python train.py --norm_place="out" --rope_fraction=1.0 --beta1=0.9 --warmup_steps=434 --doc_mask=true
MLP neurons of a small language model. Each row is named by its layer, matrix (gate and up: input weights) and neuron, and shows model dimensions 0-191. Each number is 500 + 40 x the weight over its row's rms, rounded and kept within 0 to 999. Numbers have three digits each. A neuron's up and down rows have the sign that makes its largest values positive.
A block is one neuron, or neurons of one layer that tend to fire together. After each block is what it responds to, as a language model described it from the Wikipedia text at the highest values.

L7.gate195:493458499534512489539513534467507474527464463494468459469508470515435438478442507427463513505527512527495545475571509528466448440434529521542481492530494514472509568570542511417509496502376506556502472514503487511494513544505577546484510470446488499493542450543421552529535494431555501478534557565443486521399491505470404521480502426537548469389515517492515547519466488545560516506474526440536510561496510517534530489548559450470530527505508475547484445436544479466515592571528409541507509507474458506450460455501510518562441504454492545543454532480555442497474501469550470491
L7.up195:469468557529472436498501475456504479461501472435492507467520438499452490484512550490484453479527490541454489501565522490500499532564532465534454514467527554428567533564474479494485509455360501549451438489483481550418566534484529587525511484543479544547541459562483476532609473465515481473499595476448457492453506495492486488504453446543447421415480514455512511530487444489557526468512556470516493556445469502556467566527532453521459506490542487525517488420534490445516532577549452557464501475458478530513529525523502536512431511448545520574480496535470514476496500521422446513
Description: Table cell delimiters

L6.gate118:473466531515504483487424581515523546507527556450521513556532474569454483479586527518549507548536529493530553466551415421449486521401546501476476513479563506436497412443516548508471489499456419456496459515462503485485487521564452491512530462527473499534537500473486535480507531474455505509496532547531516493507546535487495600418480472501522409469539503496473435499461548452499450523514460504467461494462511487504526453518451519544487504518459507566449546548484490450492488434470528477471449529469527423429485468546475476567466442578453630463519490461521470533455467540443480485
L6.up118:523530481520556475505508548490533523552471519433481531492540507518514453597480470465503450480466460528604536461527468503498490498469488546493459469491489559494511509584470481604505490538482486538510540456534445534531529484589592519474480489494528533468574526525536497532509482499426507540434529478476504477519505420496456500538449471507506505477451501472481456507537496478544425519468445551509474611562486527466457468490477575546396533503523558571587468402457504526589450496468507533551495480524492496514526473463502501394513512502414478540464560485445524452466507474500493525
L6.gate367:428498448443526416514506533494553524542502465455539495500500490494505443542487523478534482542507572438564547480457553517470441490563414539536502455525453578512552539556452563487500564516460454513453404544471464518535479463491496478410470483461535517521508536519451507460447523505447453489527532479467524523544494503464472477441482544557504534521466466496555569550462511436506492478510447499498489582535499528465426501464438556459558502496496550518433443468504486510491539541453544521507451520507466467461443524570577454555439434517489545455494499435470536495450532530485432438
L6.up367:484473520493444513530480487544439528503483446501516475554470545489402425564446425478458512498526447546518499461463436508441475512487540492452577496528603513505424500524574490495465486509538439460515429572502519480485523473510462529492561510518473445530590516483462483489541456563529494510535508530491453493462473549535479480454611481563529498429514555469482477490448485471501482558555482514514600489472470478478459533554481484522426483536536508469520484481509445460529474511556488485528410497545442476546530437451487482473535526510510507509448490436430552587504522420461508451
L6.gate371:540468494576498513571590520455470575529464457564489505523474486459457524478435421484526466380534494507526473506478468531456521497500475481511477537372495550450602593469427494486419489545517549492534521552450511594507560475452503549461425457478498514448531486574505409464518488480549495523509498553551478428467464493476494541497483480505513469481495510484480540470480438517471532479444517526564518562498492531519423488526476482470451456487507429462520495507467504472518483498492520529501480475440500484462510482441463491578508481513512443451504525474552473526515466467401478465
L6.up371:525539527554501468524529489509511541535541620508569466524477442512495518501482454423486467486463437458547502440534466467504464509491480493510507441451502472528537450497497494518418441484526509527500547548524523480523558549457484487593547479496524524526517529467506491493521455406531511550475547520520552420508524433458475541476543524529571540438524492545442473534508476481488452563451482461470513498377475480521437470531501462481455436514574570513496480382455467503492503543505475520502448450509529558485495498468474435547566557512519569488556575500470580504498519515437497547
L6.gate507:488504515457437482511490528437507537508521523424494546524554451406441517545515481492438547493499522456538491402456534453505498437525505449469483474471465476532490544506445471464474484515402525468462469540470480488514476451471526520541492549502536451541545510486541491494531505501576522572491493521502504430528475536477495609445507461539563456475531454483549514560529552468505478503469521435454452511497558536498497476503471518461466492458529474487513551465407477413484540451475465479514448513518573502423500438480475474491527503546604595448483522491570543554493499525519435397
L6.up507:474509496617543474555502515546476539473450422471572468474453549508487507441510495540515456443459470567498475488487496519505452504499466506430481441497514588534556624540492512543561446445427549524500495550450434495540539528497493526537506539455527461414474450477467523509479507541536458566475526535483505564469520437479460514467409483534457509536410493461510520600486455530545535529549549482497481559479522535525492476459505440547477497550514462401505498481515559512514512525420518508439471493445508591502486550462501463500506496507529452498525540486523524497464472559472518507
Description: Quantity and formula prefixes

L10.gate179:538466512504496497503489481464508465524459474528557485549540512515451400480537419500482481502530551445546447416540494464469495508481550503532506539562494466478449529595507559492515500568471591442528577568488509424550558435412474516504539451493521499508498523452511523510473558413449524518494572526512510567491515536448523500473475471575509467421486517484452571458489466430451516491470512521480499456477460515460449592553522496480599525446496502519464558510526491457515544509485472557523558503487524535481502531449462510470455433457512476479548563472472548526450448507494427505
L10.up179:516509435474544571520472458436504556432551444500508510482492536456458529445427499577458466516528458527512472559495512557464557580539472505556455478456489534508531471485518501443531464481546476472487494424474458518451468542527490477541501522501475520535471510501495511521468498551476462432497495546532450432537437463445452511536561493442527423517477457511488436512547492568531508544428587437508550491576605469511561490474463541504448500501431531509491523524491460504454413465487552477480485427493522532524539540469511511483516450515571514581435436469483407516484508461471503477
L10.gate394:467501404495486544530524516465529542502466445559475499463546499513464446429511465509438501443483480481546488428496507533499518492503470510500540550574477592511442467528500464479467521555422496506575541605502459487536518491472568481528462492530488582523499477545526514520523480340549504515493528504487516488468484570438450499524468459531562483446489518423495539592474537498478475438436569491485481492505490501481570526524507536450559518484467536503462531505489469499504566511513463512576554514491471560470489535491542578499522534506587500507516494502510515468451496605499417522
L10.up394:522529465484518525541525476468513437479557449492480505495490488579417454538465464484512577529601498588567553480542511489497491473513553521497511461502531516474422577465468468481461418486480515514486532491444526461569507563537516450485529489489481517485481534461499439492489478501494533493490499487521502531453500451481441540546458525491468483435443517530526499495538500526472499521497513457481484418474498426454482566552490409490512558529496461441465503575402516572486542500496601525521550398445536529395445430514503450484497495542538531452507507473471524442508483512567563539
L10.gate498:509505446479528503549420534537503513518510481490499530510541564484494475542506517544457521595557456515535536468528521554585556500538518502545520557545456538456472561449562470494477479512504472514520523531492482519482501480546502519462433492476510500539569491557500517548399438486412445513541579521510465505479523548465433543617540416497558450546578526511482514480502527540447512440499539535509497466474495476505484549510486442528469525483454563508520508496446486463426488492468519418523532538535479537469479591485519522447564514517468620571495587514504525536487494489476448533
L10.up498:490525494519513529345513478452518544479509521531483534571527543444492514450465504450505497517506565478538449493519485538509530557475477521443478580469548542461460517567479570479561435555509531513506493467607516525492545571595484511535452568541534582465428527513515526557482556510525524503532486509450479482543450514446524456438460469528528511502543508504452498505563523414559458517524527495542473512464480538459552518488556460502549533474509535511537515472506504499509453509550493507535449532502600455449443484524517466492417488559431481502506491453498421541515560477451474473
L10.gate501:438530518464513507491519614508515471502442461537485534556521475542460540483530467443420481486479474494609443385526444519481461475456484486544509474458572461472471481564575518455431522544484530493465487506495483496562583511493526490453518499463451562451533509539467488426531484447510543466511586499479543472464530512444503483528533464481523461542541505491487489532470515509513511529368495513541479481487496535530483510527514538485538539481476583451459511520537438525458568465482430568492597467516518451493543406493502559480511501480540455502512486487509453549494515444416486533
L10.up501:499530456497474498528488532511504451418504506471521469553509457469453526487507528523494455519505504483438511535472480540477558485566490482577458527457501499486481442525534407517467425447503570484545496477504473528540588530598535506482383396518432569460545474486523467488500467553543514539504559468575510463494433581483491499506490512507563482560514497493507460529574511506493509488491527510525457450504452401442490489511519543509505488534506554457457536466420451587446447507475477484556534429447521543517505533404488482480547519481490513505465507467415496557560472456488518470
Description: Start of a title or heading

L6.gate138:515548431592549529547545491491508506453500550532563519498538454534442439473492427452460539465483477500552526450489521522460522489506496538476467496457543537540541546536465461543472482527508557500454458501478488506588519467524469550487420441449527531435382510474532477497553497424528540547508520491467538478475446516502476482547563416493544458495477491378490506491525477481448463543464522469541504517521501456473475557573526439484538539523533403493574489433539484505513530580536484529496503454486471536463541459517542479524516559543496479493560459558493523556555542482536518572
L6.up138:483496528551498496541495515463477537469475479486469617511581495510481460421489471489414508490493530525499473485522532570523501434470381517468476508518518518570454494502451457537479542547492542560479470504537463528509509516488542513454477553497494474470405539575476477484559513476535521546489552497466507500499392473497467493551402508529533504538480468443501474550452438529506472525468442516501472592485536517502515526479522436506445554517523395481563525495513423499451537407492513555530531425420483440460504535524518457552526524467506427530506510522505547518529464450559505460
L6.gate249:497514498558446465515471437520517568491443445547573422495535473446450497466461538496499525448533473553580530416522431462496531488513477432605482458448474519474462514454491526504443484453482526496472547443505404544463489504493498413501462476504479542539505464404493451519578456502526481487534529475517551537566518488505551555500448474530553488539510531505528550444438567469559436517422539481526541575471495483515517502471508527461448510476523488534478468538507473464582473508452473586506551545473572470473500478535502482487508555499499531448513554517520472489451450585499503479
L6.up249:429483512474589455509515576517507490478397450463509557470494456494448438460453518513517507495517464564469473475544493531480521421566486464477537491477516503464444520563516524487475504577500489494479484470569482626446445504473481625506534488550422495508518438442538461469475479444447496494438469492469463490484504477465492521481481463489513501509509562515536479522478449546470501523462443545484520441468550494543537487487463487537474475517542507530537580506547426519500514450507491495474561447505487479539537470535500484614450421473544419472506469531508496428542494514486393510
L6.gate471:481431460506525472457541499440552509538464495511510474448511493539472525502489457481420497533463582484559519520494445545469532473421489525494566481485448500424490454515568479469477445443554490517521542546505507494495547473502551503488533511514486521474506501535494511517479405415527474479521495515517518621460463447509510562493570563513577445468552516454511445449598484566467508464487514503528476509449510517501562522547508550468440551477437460513475499474516483467427493460537547508501503505473474461467409547539481500570550510512577508531450579430438444480534552435541487453
L6.up471:464535473516447525558456473507499505454495423503489518517500517502435465514534439484439475557514581463539475521519498433593415571547536488531483531571451480596458509460493464528511520473513506537537453589488439540484487479506519508507474587501545518549542529504493508484561460440505598453549524560502550529487509426479493450455515532528461517513472458419535565537523523463572506520546501470452508544536535574533513492477493489454539540433517424502548473492437499484470521534481469462495546510540433503476541511441519507450543550492547429472501430558468459484496479582511542510
L6.gate495:486509524552546534470470539483498502494476548500491456584516461541575433485479499457458456542431546536482537452507455560469440458433555526541518475498432473452556499497529570468521520425448487477371503503490506537486484485567475537487501502443463505481564491536540525454492540495481547521509504445443487464538508497520541508491493538546491481393552551471476547463506435616525457465473522546528434531428516489529480486512530476388549575497435544512454480565509499501546490550558501524524494543520530475502519470572449468559555520495479505475487549523512468455474521497496451564
L6.up495:539508486475493532488460571437523540532494514504555537447480432542493522428543530422445512494519462516442527456517519484532546479508599526454503457511521480501510445509428491527559519498435501473463533503476585458455452493457513535490456576464496481571585480493532540511492480500532566480520495449507521513454432512543492551525521500470424474529446544482445511541475505479491441501534535531550526489486488461502635568513490463522439482494518440488569459543568477462501484488426496421499554545518499593504393499580555480501476544487487508399523513483489472517465498478483496479
Description: Table separators, opening quotes

L10.gate168:566516490545461465478523495513485462478581494549497504534527562437529465547479520502537480481515544525455471469451454526490460502446533534391511482495530528525511555598507597456546410455483520430581526534539515443493534511485528528577479523472417487472483513523494479485429494397488487455540548466511498490474495475471552583457549434492472510438549568554492452501508496473496468487498495472474499491467502405526535506516496531521499487433458532562456448537511384509456548537529416516532547575523528475433477514541517509500499518507486484500585492448463517513496529514445506456
L10.up168:462498492573500491458500538508496499586471491573476570482534555524467488558464535519458510461495485457426468539457550559519419530532488531497482480511536531545533475537491558487467465451504566487498524516518551391513509461485453462464501502500499476470537460528498504551465531454477523455467556493554536460495523539431470529477470397484427555481491523589489464503571557500491501428504489431499421550497415532519499545498517625556510480533480489506444554540508465502468443524537422449561535545513490520406508474497478491566467493528526506498547516487506547449438485555513492447
L10.gate288:530471449489445482486507477456502449585476530463469498488505535500519474525535515531504465495511461522497480519498453495456532417520488534563549470492519536538497500515501559440561543483435488498507549441521489484520493404424526495602463459516560464551496500458404550433497553515509449469568516450535502510473488540441465463496447498545494451487456531548481586508514516490463468513409535472479473470495437499497570497495426498463559515468494573496438477492469468461541437471542481536537499543562519534460466520531479404481587517564468524435528504561492484410455427478450460509
L10.up288:423515383521492519509517480499514464493520454440496511561533518492509540554484450508570490545480560575422483476578487537483525490452467542489458531523511541556475531515424498574495505542475552515563441511529474487435509481503571451524442474524509503444466570503496463558514451511480509472515546533433539520488493525464466526504548522396490525506463518538538506559500506533513503444509518529461432540558495432458466526535573526516525439482484533456528535536574353513479472542565464479554530473466495540492509546505506607456542509557465509500478498487472517509491574510445515480
L10.gate313:510520484526511511466520488466446537445551542496473548495471525410504500438467533474467476481542535514490516402518492432505448445452517475489516494509447547561462527433484496466527519538474543481563476491522542494521507454472517431492406449521473461516486526446439547546557605483472466457550508582541522486502493519505532556546589449535499502544521541482572580467542505431511465495553499508445510500478420406529504530595516530468476512549400502524492497501472491497427562471506525518542540479542532503525581471463487529537529578470507479462536497475592445475529485492495476522
L10.up313:449553475546466488494478528491526514468483519511459544487477500468443511508474487433440499585463532463484452478431464574438409464476421499481586498525447474541468480444507519526516497546442551534546521568443481512482450564502523528478521507578463544521440529546500483464545556464475470474483482520476514511422539536504493465551460520499553413504530493521459535543457511493511456524444539468502501528441497489581534469512444558444427562409456493562523472492453426537526470523485494549456514491486489461457521535530558541522547529495444452450480536551578428442529476453517490457
L10.gate390:522597476515533492501529543444536380537577468501520508513473524474468452521513434567501498513501511467539500470492522525496433493501454551488584483478477485488538553535485432463573513457494494500447490502496517496518546532521536442525522491501454494486557477536495565421554611463559459424563515518477521537505488542558500498510525549469483488553516428496507550516411573513512528543513419536478397489482476531497499508541439539509557532531524465498456502463498517472520615500444511407479478449511530502471462505468474556486569542506535519445509548545509484432489505527570529537
L10.up390:557470459489441464538480487499455528532554466434482559465506486490441545519492532535495475506535464440451501538515471492530606480450477445448421444528549524488511527486502429498570462510419503528446519446447498554527519526543522514506480519485453587419532444477476488545515403383486474506511537455464425482484488525473517541495507416544469463491525500531468519595520520428540493457486450491521487521508489469486576503538491575521520449491414491517465425441466431548565510436477501532529494454516554545502549537533507489472486483504480505478597543495513450483511526498496489465
Description: Year-prediction context

L7.gate53:478570532522569456470491499453469495573510450453528566513447464420504498523493510543480580458502509541510536469534512492455416467533400465505481422523470510564461443481425496435541465507455482453483500530452424544554485491462497444473548484551456455498485479475517485435455455490466472457549507519476569461476519570488547480560471412545566520451513501515428514470470432549488519471496492446543448470483439526490495525582511484450527491518406478530473507505474516518463575451500447509502482518505435541573476475517532498524492489528479511460484466497406547478552491467416508476
L7.up53:502527451465517489521494503590473434438444471477504477506480563520488514537514456498516517437440497496501454504476563550483530542484454462488523538509467427471504505503564463551493526584506591474473554481458438459542559493503547536469498578495465517415537476566508487485503530470584468537499475517480520525479485539600501487506486507543499449589482504438534506558486464554441477517547552478475451497491446539509508499514510559578554397549531512517510468547490511564442552522476534445496476491469485523526507517461455476440586488528498418464480483406461451472442562563501546504
Description: Year century prefix

L10.gate2:511559524491486462484493523485549488526483469458542492507504376483512438463466564555504514541529495458514529439545453529493407467531521547495512477576504514517474536437532560487521533459472495528451489536488495501458462444468455488571509495448486448511548432436543509455574556542489453489525599512483503524513512527394480533497580461519485558495496484480476551499421487501488449487506441448486492554455462470421508511490527500496452479471497482481493487449483511405546514531455496499492545509512549523504521562483519473521507592511507620406507561562494554482501594518456466531
L10.up2:519439481496513516516543483431436516508566504464546496503572595500496507549483447505467479500483482508471534488495419562505457417518542479524524533504569558492529492551500432457431486502573456502545519522492490517486549441509552478493523511618475496495498442499460403515479462482510483446421555468486413484509515552510509522524497525569581523518489494555447513533469508495501500523561524485577539476448515463496529516480413586510513522396519526534453474493527495503504487534482492573463517530483444542487490511492539437510498483502457502482468470506488481563594426465430516396
L10.gate53:484520455530522471432473602456477476526477519424498511562526436472462462460500534500432476531530512489479595447522490383465446454507494512490507419522536539564517522458557537482516463491480512416459469519466481465533463541522494477574456508514515506445540480403480444440471500465440460457492556520466510455479527503413519536539506399516555467456510526488467521532530549528439503471531469456516515489486479486536508520554507547433473533487375439496478473504509463437566505480488437521467520519533445505521519562502503537491496531508469603454550527527499518494483503564523451502
L10.up53:507534507457544466549467566506476457626505545460422447541492506493503494435548521472504456543536485489452514502486435491538498499431472516480508473476498618529470518502541511505486467493429466499485518481495470516501524500592543473537456455453475470480489485459479428499443512513488473491514562507452535432481573619496516571550539487453523484536519546531378502491488521559485471467550512505512403575471492524522486626523515482486502558498450461506476494448583510467501548539474455549517527412457497554481526559508496531504496543491505546521474542500469551490471504513483443536
L10.gate107:504511516439475432507487475464459490550519508475524517549493421468451589540496516472424466487440538465438491412461512438448453467494512519557530478474492582478571483492483562482518480519466502492472549542559509533382519424498555545513550492453506494498494492514461465513482568506523449468456572507507527444480467535373517475607527518520488455528553510503545510605525530487533446506479520515505496603484466513549496411531458555487517517477490483541462465489524459469528513464543451521515500542547517500490450522462490531444513584521436494526465551493480484520523452505437462514
L10.up107:534440463415481565568465503538524498448496493453443468475463562479447454539485438491494491628619554501435499454512533489485492493510556482564473493468476511518473529473479510507480571436396504554470498500514516505509498523466472463537499521484446467510469466485557460438515504500469507528494530503483492488536455485524521556462486476523501430512453479516464541483474515544488516556510487454420487549499425518469473534557497436524517536475508454477480526519552531406561419510511505468513503444461481519479518519506495522431453490595547550588487475513398521418492538562516560531
L10.gate109:531415541483529476477511452530443526533508527539515533437500514535494493542483505528451501529591472492568537400521449467588538443462511469531507428519542474417481457508459504462465531531466456515449546531520535401450549458488505523469501479495501434506497503500494504450511576511454501459513505568472508542495512497442484571552457464509484491471544524487446458439514585557532530449413548526560535474482475518515558525475504545498579509514487494567441431509519479474561514502520467511520507536495475476452496569533444502541541499450491495490464534453550567561417528497393460507
L10.up109:526517509437554532484477552431509580508560466507567433458491526447429458482441527523538536529541459487465484594516451445476489460498526524422514496501490534521478553499471466490434462584548468526506584479571510506464537494411484491533476501582494524555468462451466486456460463434522487551439550511497485474499508490501489460455477562497506508480472480492554537592499446402492456507552522515440501509445519449469483506525514380475395484499506458475497510531503502469494466480526513518535514443534519523527533516614504444481447504487510548448479486486511533477517498496551467408
Description: Numeric separators and prefixes

L7.gate318:476494525439480520516480491463569419494545464572558493534503514530460473476529494537492500473481494515524520478536445500510481485518499395526545487534474521503510561467467557471484491533421505418446485515427343552475493558518510527537392494576523474526486476498503476490561584462521436462510581438486494535432513472519507496557465469567534475467567522451506496476443556539570455478479523483491513523476531508478525552532527411505552566487477445467461555520474462494461551502505500510419522532463543550514453494525485491502431505458548437461526492496490484470425528543493476466
L7.up318:480526483402491454573481545504562472397489479525501526476468509565471457492458498530497497472524473597466526508572491498494490469544472448509529512543456524442533540465480525503438517525469541472445466532480422542469504534498512509550495495537465518475464505536415466489579489513521508449525483498507493496468561533500482542488456494577550466546558557454467476478548562509528458523491483554466456482500468439468544607536556466498487585412483490466496438502472461511448451471552485521465542475485546534594523499504559515471499523506545438514432542423471446503469515424528444582
Description: Name-initial word pieces